MLP neurons of a small language model. Each row is named by its layer, matrix (down: output weights) and neuron, and shows model dimensions 256-383. Each number is 128 + 32 x the weight over its row's rms, rounded and kept within 0 to 255. Numbers have three digits each. A neuron's up and down rows have the sign that makes its largest values positive.
After each neuron's rows, "fires before" lists the tokens most often just after its 100 highest values on Wikipedia text that the model never trained on. A number after a token or word is its count.

L7.down338:111111084107175126071104194131169060229084138146127114086138142133079161191130085153115133160127086141176093064154115139134138105111042107176096146117120122073137150145090153076094110098123114119063128167148169085126117151195122115062120118120120155151113112130094068117191153165099157168079118078132138172174114107127153104170158158157138147103201138098135122093115094120137149067149
fires before: " |" 24, "." 18, " 7" 7, " 10" 5, " 5" 4, "," 4

L4.down148:153142138087163099151145148151182123173126080161147109077096148172163171119105192146112099108098154099093108110056118130141144152158070125077172138164092140118167139096120128135123118117123044109133132170111134087155090119161139190155143100166110114120080168162088124048077108133053157136116146172145107126131086137126171173136137119110146096095144133123115113135161138142093181132133
fires before: " |" 32, ":" 14, "ase" 4

L7.down855:120142119084091101121124125130165132123179121151095155191132189069089109148142066041102079143110095063105115104114108137086124133124168111108143152163086081132114143075085137093133165167125185101178076130146107174125122129159158103042140115090161146115175172088142127129143106102111174137118148152101185076083098112119137140129082079085111090176155169157128138170175189151112124124106
fires before: "," 44, "." 19

L9.down1:131182117080105196144062136107131085112087150186144118114086152105138144129108129204092142067154139144131120138098146094143093166169090124129155121136070166102143128203176078175136121135115129083169198148129144170099100159117094143097119145143135115091136105143098146125163088042135207146134165124107135094159091107138109135055092148137094159154139147114115171128090107141139181173175
fires before: "," 19, "." 17, "s" 10, "–" 9, " |" 8, " and" 5

L10.down864:105158140144159156116137141081153129110139130152135136138161088146145189148114163180187119150091116128113132131085147087130167121168140137075095156136160150142127150103144175131134154212172098121110097145104137133251171119108170090115086119136110116086137089170139151131093109133086146114080148073093128185149119103144119154166083117112129138140164204098069104101067117064109101082160
fires before: " the" 49, " his" 5, " its" 4

L10.down27:142154114174113155099183139095149101153107136130124162134144161099146133171056149071098077105171143156174129122115109125085123134074137119062172094181087075118135119093077129091114178128072141100130101181098151101149072135093173112105118108136121153176126088132142099136090153118097124056182140095121168115127125146114098087092090088169118168110128183139126168116061098130193160120129
fires before: "\n" 25, "–" 13, ")" 10, "." 5, ")," 5

L6.down149:140156121097172058208118159076090173075116156119130113149103093132163185078117172143123161115180092146121146133179163134171164127053119148150124071123112152137112170130166122092090117175158098117075147114140147114084147130158158168126083050082167101048161144168108118181147081095185075196125192069091111091151063077150111119146164171149139147132139126094130170208090088133121095123161
fires before: "°" 33, "6" 9, "." 7, ")" 4, "N" 4

L9.down237:104184104140175155139149153061164182125129139126117175106140142094067113132105107113145149081136143143096137132062134126114128207090149138140129072109192139126111132072149098148116131110164135134112149118109146158143119115137119119090132168069154137135122146172115155148068083161177112105164152066165128076111076143116117099152155113109135124125123130077123159138104148139106131095124
fires before: "," 29, " to" 9, "–" 8, " and" 8, " |" 6, "s" 5

L10.down353:166133081175146142139112139110124135093136111143149144111113143139101120149083101166140129129095171176140086127144116132114201113105143172162125110098131115097113136143116201131104105171100167170130135092127082103087149171159158130157106145142090079087107132087101184136090103118146102172133181169138153157110079093162117097105120136144074141122106114127114109131108162133119086135121
fires before: " the" 16, " a" 12, " that" 8, " it" 5, " \"" 5, " its" 5

L9.down700:149135128187182116153171111154098180147163158104109131165133094188108147159113101117097149113136150099105148107155121143060098143074166166124091132099136074119180099120186121153120178137107140133189106088125082075124137120130169151129087204076129077106072102108097124088075077149081167126200099060157135164144111078101148155130116146115141132106096154153127140144104111085072095132099
fires before: " |" 20, "%" 13, "N" 9, ")" 5, "°" 4

L7.down135:143153195122152141171115062167112116122035072169161062088158143090155122108113106118146154101091183068129118118159096073106171146118094149146126055069090123128167116156168152127099140141116112128142140190145087146159178134168136181123154115118190156134078116090116103109097145161120053111132079121172087073172089121122109129123189190158102114072174102111139096127143161135075116134123
fires before: " |" 48, " 7" 7, " ." 4, " 10" 4

L6.down874:136178052157138194140189131192110152191127073160139097116060090173126207143156101156178121155083105138175160120122120088053112134092119126142154137117131125138111178103167135113140124117117138117166114160163155069152063167151193168157120175126134117220124115099106139070099163073114188157087157140084088141097119114182136160122081140128130102105168135177128068132091091137154128124112
fires before: " |" 27, "U" 12, ";" 6, "T" 5, "B" 4, "I" 4

L9.down405:135105187132140203154105159144150141170118175087144140123171133108119192096118126146163106122112126133139171115117119104145113141143149135117151160089151089123139121117073154101187135096117137091133150114097129177114176111141105096161132114127133142136122095150159114092070150048162156114091178086086119182101052173115134177125117110178146106085127130144118138133139143110118155133155
fires before: "," 19, " and" 14, "." 13, " to" 5, " in" 5, " the" 5

L8.down728:127146116177138178128151139115172088099152119080106168169133130158094116118145089154118149107111172103116128062149133112056174087125136126123082195186116096196117120116081075110109138142178145140097130121123096118149118157140104085105138146120122138141167156140138125120062147119094127096158135124130161136162095158114180097114093144162115084106159103111128189175136108075135152116194
fires before: " the" 43, " a" 9

L10.down847:125159192118101164114179125104085060156111061138121140128155054076121170155110149129092102086141115150108127108090097094164136155122164117125119131030147075224113093179132082175110140124138100108147183156134127116157118116137152091134105157171152108115172081133117118118159137150050090115155118102133125166128127077103144091081149120144102172092110121108172136114143133108077118171136
fires before: "P" 14, ")" 9, "C" 9, "R" 7, "T" 6, "A" 6

L8.down396:101146110130140215083130083143116072141156109105102138098140141167126081062122100094119129015072140173079107085095147069101146092082114106154099165194128126146093141194142091133145161084170153140133128130160082147115089106125131054181165141178123126128159126136163129078097127066118155157136135152088137098095138132155166102153156163145101156137167115182103129146070156151138192117167
fires before: " the" 43, " D" 4, " The" 4, " S" 4